{"hidden_size": 192, "intermediate_size": 768, "norm_place": "pre", "init_std_down": 0.00283}
MLP neurons of a small language model. Each row is named by its layer, matrix (down: output weights) and neuron, and shows model dimensions 48-175. Each number is 200 + 30 x the weight over its row's rms, rounded and kept within 0 to 999. A neuron's up and down rows have the sign that makes its largest values positive.
A block is one neuron, or neurons of one layer that tend to fire together. After each block is what it responds to, as a language model described it from the Wikipedia text at the highest values.

L8.down148,205,161,178,191,204,207,207,208,212,155,199,172,254,202,230,158,237,231,193,219,188,247,220,232,218,161,185,228,160,230,159,182,229,212,172,244,207,197,193,166,192,216,217,182,203,226,150,223,157,206,218,220,190,213,216,201,124,225,223,194,168,216,217,268,186,251,213,164,153,216,225,222,177,153,231,206,141,189,199,141,169,214,262,213,193,234,192,197,229,202,222,192,218,231,146,230,205,193,195,171,134,168,221,239,202,246,200,246,191,189,211,210,117,261,201,182,219,179,155,217,210,201,190,131,212,256,234,248
Description: Bare verb stems. Base-form common verbs or verb stems, often split mid-word, after can, to or a subject and before -s/-ed/-ing: show, take, g-row.

L9.down4,165,228,184,200,201,166,228,150,225,196,213,171,195,124,186,196,218,177,277,223,151,198,205,225,217,197,266,197,247,214,199,194,208,171,181,139,183,216,205,139,173,148,193,195,174,200,183,206,198,222,215,213,220,198,177,187,190,232,226,197,221,211,164,241,217,256,179,238,163,232,176,198,201,204,180,278,205,213,252,149,167,211,178,189,180,185,196,150,155,170,213,177,285,206,180,149,252,232,177,172,186,181,240,183,211,201,220,191,210,194,144,175,135,229,206,189,210,205,205,162,200,177,164,201,163,208,215,239
L9.down203,209,219,234,179,212,183,191,192,212,238,188,180,199,154,204,213,199,169,203,176,226,200,182,172,240,194,229,134,207,183,209,224,204,184,228,147,184,208,150,154,163,266,194,230,147,247,158,153,220,197,211,216,130,182,196,165,194,178,240,197,148,199,186,241,203,178,192,207,195,180,154,262,210,191,150,163,165,223,206,171,182,123,228,217,240,253,211,163,235,189,244,219,196,221,180,209,217,202,181,175,213,163,253,206,186,220,253,246,203,188,186,202,192,223,182,187,230,249,140,221,205,174,269,178,156,226,206,208
L9.down437,184,215,247,212,137,193,188,224,242,252,138,274,202,150,241,234,180,162,238,233,183,216,172,148,188,152,170,188,161,155,183,205,205,211,215,210,194,178,232,150,241,205,180,255,205,174,213,222,207,230,172,191,183,184,135,225,208,197,145,154,231,200,205,229,190,154,178,162,212,196,213,196,235,199,213,226,217,202,242,122,200,244,179,180,242,181,188,182,180,253,169,223,145,222,194,201,226,166,216,199,227,226,147,183,186,227,208,199,197,224,174,141,199,218,219,208,192,252,240,200,221,195,239,182,170,185,195,256
L9.down528,199,200,267,185,225,197,237,177,198,209,223,162,170,155,147,223,202,212,191,206,194,233,194,218,182,193,179,185,246,214,200,258,176,195,200,233,189,219,232,167,193,160,246,205,189,238,170,213,218,202,261,248,174,186,192,168,189,202,232,142,127,248,157,206,202,221,242,229,252,226,227,182,164,242,233,198,193,236,211,188,228,231,241,248,183,185,234,219,255,219,193,216,192,161,175,193,214,211,215,240,188,213,176,213,143,198,185,193,198,197,214,200,156,209,224,182,203,220,196,170,159,208,201,208,231,163,203,221
L9.down553,218,167,186,222,216,230,212,213,185,204,217,180,216,145,164,160,169,183,192,187,240,265,229,165,202,234,170,185,217,223,247,186,186,218,201,211,238,194,197,169,179,186,215,229,197,204,202,168,186,231,277,218,151,166,149,256,177,172,246,179,236,162,124,170,202,171,162,171,189,172,164,156,253,220,144,185,195,203,243,242,226,199,195,195,175,213,249,179,207,172,200,250,226,215,199,193,240,171,199,139,200,237,159,253,176,229,201,165,209,132,143,214,205,173,206,200,227,192,145,194,184,224,227,153,224,163,220,253
L9.down633,234,175,179,182,232,219,196,230,223,202,187,161,168,216,196,170,169,216,210,195,208,169,243,218,207,250,256,261,174,218,158,172,209,200,177,190,182,217,206,269,211,167,215,190,195,226,187,225,180,187,178,230,236,158,238,205,124,161,175,178,244,215,197,213,114,246,195,196,167,230,207,190,179,215,169,252,162,219,227,150,212,218,218,177,153,224,229,214,211,186,191,216,183,234,221,200,218,206,183,160,139,147,224,245,200,158,210,166,230,181,260,233,182,157,217,98,141,203,219,206,176,200,226,238,141,212,196,182
L9.down691,262,205,268,222,165,245,161,226,215,200,230,226,184,227,218,206,197,234,224,247,220,208,179,155,241,170,186,199,195,197,236,196,202,200,161,191,240,193,210,174,231,170,197,208,200,193,192,205,261,219,216,190,209,217,213,198,207,162,211,175,234,210,217,178,205,179,248,183,227,161,203,222,271,201,252,153,189,210,235,211,158,167,118,226,217,200,177,194,152,185,218,165,213,229,176,158,208,204,212,194,180,216,180,220,203,220,179,179,181,253,185,220,161,241,233,191,204,182,262,108,255,193,244,187,184,179,193,197
L9.down701,236,223,180,222,205,249,221,176,206,168,178,251,204,319,220,193,148,177,180,210,203,258,166,180,198,182,204,161,227,205,198,230,207,198,214,199,178,201,158,225,196,250,170,217,181,210,180,200,169,212,218,186,180,186,224,148,203,190,184,272,172,204,179,237,181,182,178,147,230,221,159,222,197,200,204,250,239,141,232,183,215,148,194,219,227,213,177,172,193,203,177,237,186,168,151,180,235,193,173,192,175,230,202,238,210,208,253,194,166,179,213,230,254,205,219,186,159,174,172,160,149,177,174,161,157,216,149,235
Description: Contraction and word-ending pieces. Mainly the contraction 's after a pronoun (he's, she's, it's) and ve in gave, plus later pieces of split words like ed, ing, ver, et.

L9.down0,186,178,218,196,209,181,185,203,153,232,150,142,190,201,193,224,222,236,212,186,172,206,138,179,234,208,222,188,188,209,189,219,258,242,245,219,206,201,146,172,164,259,219,183,240,243,190,200,235,179,199,213,236,150,202,241,206,249,185,139,183,160,189,203,257,140,213,178,204,196,234,192,218,218,190,206,236,191,218,213,204,210,158,176,196,215,242,209,216,216,246,162,210,240,210,189,231,291,211,128,204,180,214,225,199,217,169,185,201,181,162,219,184,178,208,189,194,195,194,235,186,241,271,178,237,193,177,125
L9.down75,217,153,188,225,242,145,156,161,172,169,214,168,204,182,227,194,173,192,183,177,222,232,194,194,197,186,171,174,188,219,122,197,171,200,231,215,245,262,145,276,192,141,173,193,194,213,197,212,244,201,128,193,187,230,224,185,193,187,236,219,219,222,211,229,190,181,243,204,143,232,158,203,208,213,180,193,252,195,173,133,240,208,206,211,234,168,235,206,183,211,227,157,208,183,224,215,173,241,165,175,209,132,161,179,230,196,138,184,202,187,145,147,206,211,212,169,198,176,187,194,216,211,156,255,204,166,219,176
L9.down246,137,227,172,183,161,207,246,165,187,261,192,232,166,216,205,167,242,216,216,170,204,171,175,237,238,123,205,168,219,199,168,241,158,177,222,128,185,224,216,223,191,222,239,239,209,202,172,206,129,191,220,217,151,243,237,208,234,211,178,234,176,181,252,180,194,189,196,248,208,177,115,174,209,236,244,209,177,226,168,234,191,211,170,202,228,225,210,172,125,228,192,171,179,168,161,225,214,204,190,208,199,246,149,208,180,189,157,195,222,204,151,212,219,212,137,130,180,182,219,195,251,207,253,233,169,239,199,166
L9.down384,182,221,199,223,218,192,158,189,174,200,214,181,232,246,207,195,194,197,157,178,201,197,199,206,204,183,120,166,212,195,166,188,116,223,236,244,231,209,207,175,218,230,187,214,182,185,191,180,165,241,213,194,265,177,142,177,209,211,213,223,240,187,201,201,220,204,207,218,200,206,170,184,134,249,195,225,227,248,213,196,187,229,238,179,207,162,233,208,222,164,156,134,195,171,186,210,171,186,171,177,119,165,205,165,244,228,146,204,185,198,202,251,181,207,208,138,174,168,242,179,216,151,196,177,160,242,214,170
L9.down449,250,236,262,214,198,205,229,239,237,190,193,135,240,183,241,192,218,230,266,200,196,187,173,155,233,211,217,174,135,199,258,178,233,198,193,243,147,240,129,159,183,181,213,204,222,237,220,212,177,216,210,209,206,169,216,228,140,138,205,167,183,203,210,163,189,211,173,189,231,218,178,192,211,157,225,260,172,170,225,177,181,192,193,219,153,230,202,158,208,167,223,169,198,179,246,154,201,221,222,183,230,214,216,181,206,150,225,230,195,185,191,168,206,220,203,225,225,193,167,188,201,225,184,232,194,221,186,255
L9.down518,153,188,191,229,173,172,219,228,261,147,185,226,206,155,196,190,183,225,212,171,190,180,182,164,202,209,219,205,236,210,224,245,167,172,188,205,226,230,239,209,206,116,207,171,233,240,180,207,163,215,196,189,214,158,214,220,218,198,240,189,181,211,196,206,228,165,171,251,153,196,239,227,169,217,222,201,241,215,213,224,238,233,221,210,238,140,175,187,150,191,201,211,178,222,209,229,204,234,226,170,217,197,194,281,181,191,218,239,227,253,225,275,192,211,178,217,175,213,261,189,182,164,210,217,208,180,167,183
L9.down631,182,194,171,181,184,205,174,206,218,191,196,175,210,208,218,207,259,230,200,133,177,206,179,234,179,199,154,215,225,258,187,218,159,179,183,172,193,235,195,231,221,200,229,210,205,207,161,208,223,222,213,199,193,185,195,281,159,202,161,233,189,151,218,216,159,208,174,163,210,175,193,217,193,250,218,208,202,218,183,172,198,254,231,202,175,173,211,196,162,193,193,219,276,169,207,180,248,184,195,187,208,170,209,203,170,194,192,216,153,167,218,278,230,175,210,200,219,203,192,168,212,209,250,160,262,254,217,268
L9.down735,236,174,213,200,162,203,215,272,172,155,226,165,211,143,165,228,210,156,196,231,198,188,199,201,240,215,235,227,190,245,173,206,197,247,186,191,146,199,162,221,218,200,175,170,137,175,225,253,198,163,195,219,157,196,197,171,168,166,145,201,228,228,189,206,149,127,217,183,195,199,181,221,224,201,199,267,162,238,208,218,170,159,168,192,194,220,162,236,217,153,184,215,183,195,218,217,189,192,217,192,219,166,214,223,213,237,196,175,206,184,210,168,230,162,233,197,221,199,236,214,174,225,193,174,240,172,238,257
Description: Units after numbers. Tokens right after a number in infobox or stat lines, such as units (in, ft, /km²), range dashes (1255–1264), and opening parentheses.

L9.down323,196,253,184,182,163,239,158,190,194,233,190,200,178,196,258,194,196,187,193,252,225,169,286,185,211,226,235,175,139,209,206,212,159,177,205,201,171,226,135,183,194,184,203,254,134,172,221,214,198,211,125,193,207,183,210,218,227,205,225,204,198,207,250,210,184,180,224,300,191,233,215,204,205,198,159,169,190,172,201,124,162,202,202,167,185,190,212,200,165,155,198,184,168,187,184,184,211,206,202,203,173,196,235,204,144,230,206,183,196,212,204,170,204,168,224,215,205,210,204,168,208,144,207,246,203,253,241,184
L9.down502,207,225,199,196,212,220,164,179,212,229,271,175,172,217,244,199,229,203,218,223,162,178,190,199,189,185,145,139,154,278,203,272,204,246,198,181,201,176,202,248,193,209,194,217,215,198,192,205,193,161,166,249,241,172,216,154,170,234,154,208,223,241,214,218,196,190,205,152,229,192,196,225,191,185,197,194,223,160,182,221,220,233,194,153,228,265,213,154,170,248,213,199,174,227,176,199,191,187,263,154,196,197,150,219,190,195,151,195,212,219,145,173,159,154,158,228,253,191,175,231,237,252,177,211,180,183,233,175
L9.down612,153,142,161,174,205,152,224,196,193,205,204,223,182,156,182,198,148,222,184,171,201,192,256,232,172,217,194,196,240,171,182,245,178,213,253,178,278,213,201,221,155,240,196,219,198,208,198,211,178,188,203,207,194,246,192,218,207,212,201,187,215,204,193,200,255,192,239,228,167,225,172,167,188,208,231,217,181,189,167,240,231,184,231,195,185,107,205,169,254,158,183,195,208,207,208,158,179,211,231,219,170,211,169,207,161,196,197,213,165,170,187,251,185,236,208,246,163,217,171,210,215,256,193,194,128,178,251,250
L9.down638,195,157,208,149,179,183,229,222,191,149,224,201,210,173,203,158,205,134,213,237,188,143,208,235,211,188,212,198,168,232,229,161,188,222,258,188,265,174,180,199,217,209,221,157,245,234,238,223,229,183,185,192,252,165,168,179,189,165,160,212,196,179,229,214,244,205,228,197,232,206,228,272,184,174,178,138,189,148,195,233,145,160,187,220,195,232,210,163,244,166,207,192,217,199,232,192,230,220,188,199,129,182,179,175,188,226,162,206,249,216,177,193,135,269,184,184,223,201,190,136,200,199,180,210,143,218,290,193
L9.down643,153,216,208,173,178,217,240,232,214,180,180,252,212,185,156,245,233,203,164,195,222,246,172,213,197,192,209,173,181,201,190,180,219,202,212,151,146,163,226,151,205,200,194,209,169,177,206,234,202,206,163,220,173,226,216,211,229,211,200,207,201,239,158,219,184,201,253,218,204,187,166,189,221,195,197,182,175,215,177,158,201,232,179,194,216,171,199,217,239,173,156,212,181,156,215,192,168,180,213,213,144,234,181,222,212,221,166,250,215,212,165,244,191,125,189,141,209,171,154,198,168,203,179,199,204,171,153,195
L9.down698,201,184,175,175,190,246,156,198,180,169,195,108,157,208,210,165,245,217,157,180,266,244,150,163,204,165,154,209,216,258,257,175,222,204,171,202,208,238,271,217,210,235,254,135,191,195,178,174,225,233,186,201,197,198,164,152,197,171,141,206,165,189,189,197,202,131,265,174,203,211,216,198,173,224,203,151,212,198,188,207,189,139,182,187,221,210,189,190,224,186,234,169,227,176,225,236,183,202,188,224,188,195,222,253,241,199,210,215,223,201,173,159,163,224,178,208,203,178,257,218,189,184,164,191,151,208,192,204
L9.down741,162,244,175,204,188,196,266,179,193,204,263,223,261,154,208,164,229,165,154,186,227,190,179,197,233,242,236,194,217,168,233,188,178,227,245,162,192,196,155,171,189,219,202,180,221,233,187,161,160,191,231,270,217,226,195,175,171,234,186,200,200,164,184,202,193,190,189,279,213,196,147,214,224,170,224,207,178,217,178,206,269,231,205,184,201,172,226,158,180,175,204,155,212,95,158,182,205,216,211,189,207,195,214,183,164,167,175,217,173,188,194,227,242,224,174,255,214,164,165,243,189,225,213,228,213,237,202,236
L9.down752,134,217,240,230,215,197,221,217,163,188,197,222,243,154,147,198,234,175,120,157,204,230,187,150,166,218,246,171,217,201,215,251,212,201,203,160,212,214,200,234,193,183,234,212,209,161,179,219,235,196,189,184,234,173,165,216,188,192,148,246,154,201,214,238,188,257,234,228,213,203,205,136,226,246,202,216,165,234,227,218,214,206,189,202,230,202,180,200,171,163,198,164,219,208,185,226,178,202,196,174,187,246,171,211,180,216,195,199,212,172,219,211,235,165,196,177,202,250,194,202,176,259,209,186,176,151,186,199
Description: Compass directions and modifier stems. Mostly compass words (east, south, north) after "the" or "in the" naming a region or part; also word stems awaiting suffixes, such as young-er, se-mi, cent-ral.

L4.down11,228,210,191,168,216,182,160,178,209,204,139,212,154,202,209,202,202,183,187,235,180,215,234,237,205,215,160,271,242,215,184,203,205,268,177,251,186,174,177,181,206,169,200,168,246,276,187,159,221,189,193,230,175,223,207,95,210,194,264,202,230,207,200,254,215,192,175,215,168,216,174,211,186,149,182,166,247,234,222,218,217,249,192,218,192,177,188,152,219,244,225,112,129,236,226,157,210,196,221,183,228,154,220,187,224,196,200,187,202,268,190,193,213,231,241,181,252,182,168,168,176,200,209,181,189,213,187,151
L4.down214,225,198,168,230,169,212,168,227,225,171,210,172,107,196,218,197,253,192,186,181,174,188,209,161,195,202,129,248,194,203,252,198,205,167,182,191,175,168,228,210,174,208,174,132,227,223,213,176,179,249,275,199,233,225,244,225,302,217,203,196,195,179,282,216,210,180,197,224,191,218,214,235,241,197,166,205,194,218,248,222,228,213,197,239,205,215,220,200,153,256,255,186,195,212,223,195,170,189,190,207,255,223,248,251,216,166,265,203,250,242,209,160,123,177,228,191,208,192,191,176,103,210,211,152,174,217,199,194
L4.down242,203,236,189,232,215,218,192,201,202,205,192,179,181,172,180,169,163,203,205,184,147,253,181,197,191,200,175,225,210,189,163,170,192,211,172,158,228,224,222,194,229,251,182,248,249,187,225,226,200,248,176,170,206,176,183,179,214,189,245,176,186,243,212,212,182,180,178,250,236,220,178,183,160,194,196,194,204,182,191,185,197,253,215,228,148,180,228,284,179,206,230,211,192,184,225,171,200,168,226,190,189,214,255,213,239,177,270,133,237,262,249,198,97,245,246,228,159,225,200,182,218,204,199,177,196,264,173,207
L4.down246,191,208,179,211,166,198,187,193,197,205,164,287,232,227,185,178,237,208,151,165,157,179,193,138,187,206,174,243,245,186,157,207,259,244,222,201,184,238,171,206,198,204,252,170,227,158,255,225,197,249,176,182,198,175,224,186,205,210,138,149,227,189,242,187,244,180,240,211,170,214,131,188,185,176,250,166,209,217,217,166,187,154,221,197,203,266,235,167,200,231,198,196,174,222,154,236,196,155,181,225,194,176,182,205,171,205,208,225,243,236,214,197,210,199,225,173,261,167,206,196,207,151,224,206,217,178,256,196
L4.down247,166,192,170,162,219,211,215,249,262,252,131,227,177,133,200,181,185,177,246,227,178,214,207,233,187,206,207,163,224,241,248,193,209,199,229,169,201,224,217,164,197,226,190,167,248,206,166,176,265,220,207,236,172,193,179,183,219,203,199,193,196,249,251,268,218,202,193,229,211,208,210,217,156,286,219,228,220,186,248,205,171,209,198,197,180,222,162,195,211,261,206,154,201,229,206,207,225,182,169,189,178,234,251,229,135,201,228,218,232,208,204,213,216,185,128,128,181,202,170,180,222,234,230,163,202,200,178,198
L4.down477,261,199,199,230,159,174,222,206,242,174,160,215,164,235,215,203,218,197,193,236,244,175,216,175,224,162,206,195,156,194,232,148,192,192,184,167,212,189,201,201,195,199,212,206,220,185,212,203,221,222,206,230,163,160,225,178,219,244,189,192,237,205,184,256,214,219,218,216,174,157,200,231,145,153,177,233,239,241,178,187,203,162,184,190,216,260,179,218,206,214,223,263,140,245,229,246,246,237,135,214,267,189,226,189,235,177,176,215,172,191,242,222,182,187,226,171,197,204,203,267,194,223,212,227,254,212,215,198
L4.down547,206,232,146,268,252,172,233,184,229,178,152,194,198,210,152,250,234,202,205,194,190,137,217,218,236,169,180,268,206,219,214,210,209,229,162,191,202,184,200,215,128,149,222,164,273,192,217,250,229,243,233,198,252,188,246,230,175,200,215,169,206,228,212,122,205,171,189,147,197,220,168,175,217,194,188,179,185,223,219,203,218,255,186,215,167,239,228,182,163,198,199,213,200,179,208,185,216,158,198,238,200,170,188,206,223,204,178,167,197,189,189,145,164,149,200,203,186,211,174,237,165,222,216,243,232,234,180,141
L4.down552,181,151,243,200,215,184,172,222,229,199,191,225,195,203,225,227,174,205,166,265,230,191,185,146,212,184,185,268,186,211,186,163,161,213,159,230,227,193,169,202,175,177,188,134,257,190,189,166,226,215,224,227,203,241,206,153,187,253,220,235,211,288,199,215,181,224,182,169,236,210,227,188,195,209,200,205,168,147,225,228,207,190,117,160,204,220,189,221,206,205,214,214,182,186,165,220,177,223,180,189,220,174,174,237,161,181,227,190,225,253,235,159,247,230,208,196,154,206,149,215,245,194,190,203,176,229,196,161
Description: Unit abbreviation ft. The abbreviation ft in metre-to-feet conversions, e.g. 746 m (2,448 ft); weaker on word-fragment pieces like m, el, E, le.

L8.down22,267,172,190,235,172,164,168,164,188,240,238,246,208,186,221,219,229,224,205,214,206,239,238,174,193,206,168,135,191,181,228,224,189,228,258,246,240,224,239,262,196,182,222,223,143,258,204,154,228,167,233,215,213,201,232,198,217,177,167,220,203,211,186,217,175,166,252,199,217,175,226,188,136,271,189,207,209,182,192,161,241,184,224,195,227,161,166,251,224,204,193,215,207,161,205,129,175,225,221,218,166,178,204,160,228,184,220,179,215,243,204,208,189,233,182,157,211,224,255,140,171,185,165,210,194,187,239,178
Description: Range connectors after numbers. Connectors between two numbers or dates, such as to, and, dashes, or in "from 1990 to 1998"; also mid-month-name pieces in birth dates.

L4.down42,198,231,189,183,183,240,211,189,235,216,143,173,165,203,178,200,213,225,197,243,222,196,138,204,277,161,175,180,202,240,197,158,168,205,148,177,184,232,250,177,200,219,202,175,207,199,216,264,185,174,148,186,182,178,236,228,244,218,189,163,149,194,182,205,156,212,201,213,185,206,211,215,222,201,208,222,216,244,172,167,195,126,224,245,159,183,175,174,169,186,224,200,229,204,254,170,242,225,266,168,240,170,180,168,254,210,196,203,198,242,168,188,232,229,241,289,207,203,202,203,132,167,240,214,182,183,215,192
L4.down57,132,143,249,189,230,250,271,146,189,134,201,155,267,206,217,199,219,201,163,170,209,235,225,182,190,177,272,210,227,185,196,255,181,189,167,212,186,211,237,199,183,212,249,233,190,187,208,220,252,225,203,221,234,196,198,217,247,188,191,243,203,231,175,195,225,223,225,166,206,168,218,173,257,177,205,191,186,221,180,175,196,227,127,216,188,230,181,143,209,223,201,184,213,220,205,269,204,231,211,190,157,164,197,191,175,184,188,240,206,169,154,239,216,200,207,191,190,167,252,185,149,179,222,197,238,190,187,238
L4.down81,269,172,200,135,193,133,188,224,227,197,165,198,192,99,187,180,215,245,244,232,158,199,191,163,203,214,196,238,275,172,172,150,233,234,160,193,214,194,258,260,205,192,198,193,230,169,188,178,181,207,219,247,223,168,191,230,185,201,161,136,252,170,191,174,200,204,178,179,172,214,191,229,231,155,216,169,201,185,209,243,218,189,251,259,201,136,208,153,211,220,177,204,191,202,181,231,174,136,232,218,231,200,214,183,189,202,192,183,226,224,200,145,233,217,225,241,214,207,195,243,158,254,211,219,199,217,193,152
L4.down111,224,218,198,206,206,143,207,203,182,187,167,206,230,264,223,243,178,204,187,177,219,260,192,196,196,174,208,184,220,176,205,269,202,197,226,193,174,224,239,216,174,183,211,204,196,200,139,224,181,147,205,233,190,204,199,214,197,161,194,147,203,231,208,163,154,162,174,137,189,158,190,173,173,197,197,255,215,203,202,218,178,197,166,181,196,133,185,198,207,233,185,189,162,254,166,230,193,182,223,205,203,213,155,241,210,204,202,178,146,202,185,143,251,222,152,228,175,174,156,167,164,161,272,177,210,213,248,153
L4.down218,193,228,205,182,213,189,195,227,197,181,133,237,217,182,247,196,183,238,235,234,174,161,243,188,176,174,249,226,166,219,99,180,194,141,200,229,235,222,171,280,157,226,150,230,208,207,225,231,197,179,245,249,174,150,252,180,246,197,185,166,172,246,207,165,166,215,225,204,202,161,206,210,237,168,195,191,199,217,182,220,164,193,203,190,225,198,222,192,223,182,207,208,174,217,196,142,206,193,210,179,220,164,202,188,198,221,187,206,181,250,200,187,239,217,195,243,151,191,165,262,183,228,192,190,198,209,255,218
L4.down463,178,208,159,149,203,177,194,218,206,206,160,219,210,187,193,153,214,180,251,191,226,181,208,178,179,167,215,195,166,229,189,149,203,216,212,172,210,178,195,132,208,193,202,245,209,240,196,195,224,177,238,208,182,206,184,251,210,214,229,135,197,246,210,274,166,248,171,195,170,218,222,130,207,146,186,136,197,163,186,204,173,219,207,202,177,218,210,159,219,203,227,181,225,241,221,207,248,243,237,225,174,202,237,138,212,180,165,267,220,237,257,186,214,156,232,255,193,216,211,215,167,201,248,161,180,193,194,173
L4.down593,229,213,180,177,213,185,203,217,196,139,158,212,184,209,207,245,204,232,197,162,216,191,267,186,177,178,215,179,201,227,176,161,175,201,222,158,183,183,161,160,226,188,235,217,144,159,205,121,209,203,230,216,233,185,210,208,196,170,190,221,182,216,178,243,204,181,278,171,243,202,178,214,219,161,191,252,198,205,228,249,237,222,167,162,233,173,176,215,265,187,226,262,209,195,236,225,184,270,118,154,195,184,172,249,206,177,186,182,174,220,145,208,203,211,194,155,206,181,143,226,188,184,199,227,184,162,225,200
L4.down718,219,211,162,183,241,220,213,190,211,175,179,222,153,199,212,230,269,176,233,189,191,234,221,217,204,167,192,246,217,241,196,190,182,202,214,217,250,240,267,222,181,216,165,184,189,192,234,159,223,199,233,218,193,206,201,213,219,205,169,238,224,213,215,189,231,231,214,171,191,143,209,181,171,193,161,245,199,193,233,174,233,201,242,150,237,215,226,209,248,170,202,197,128,255,178,185,220,226,191,192,211,171,228,207,95,226,222,212,213,217,205,201,245,201,201,225,188,239,154,210,170,222,224,223,190,223,243,222
Description: Short vowel-bearing word pieces. Short mid-word pieces after a word's first letter, strongest for "ut" in cut (cut short, cutting); also "put", "us" in just/using, "pa".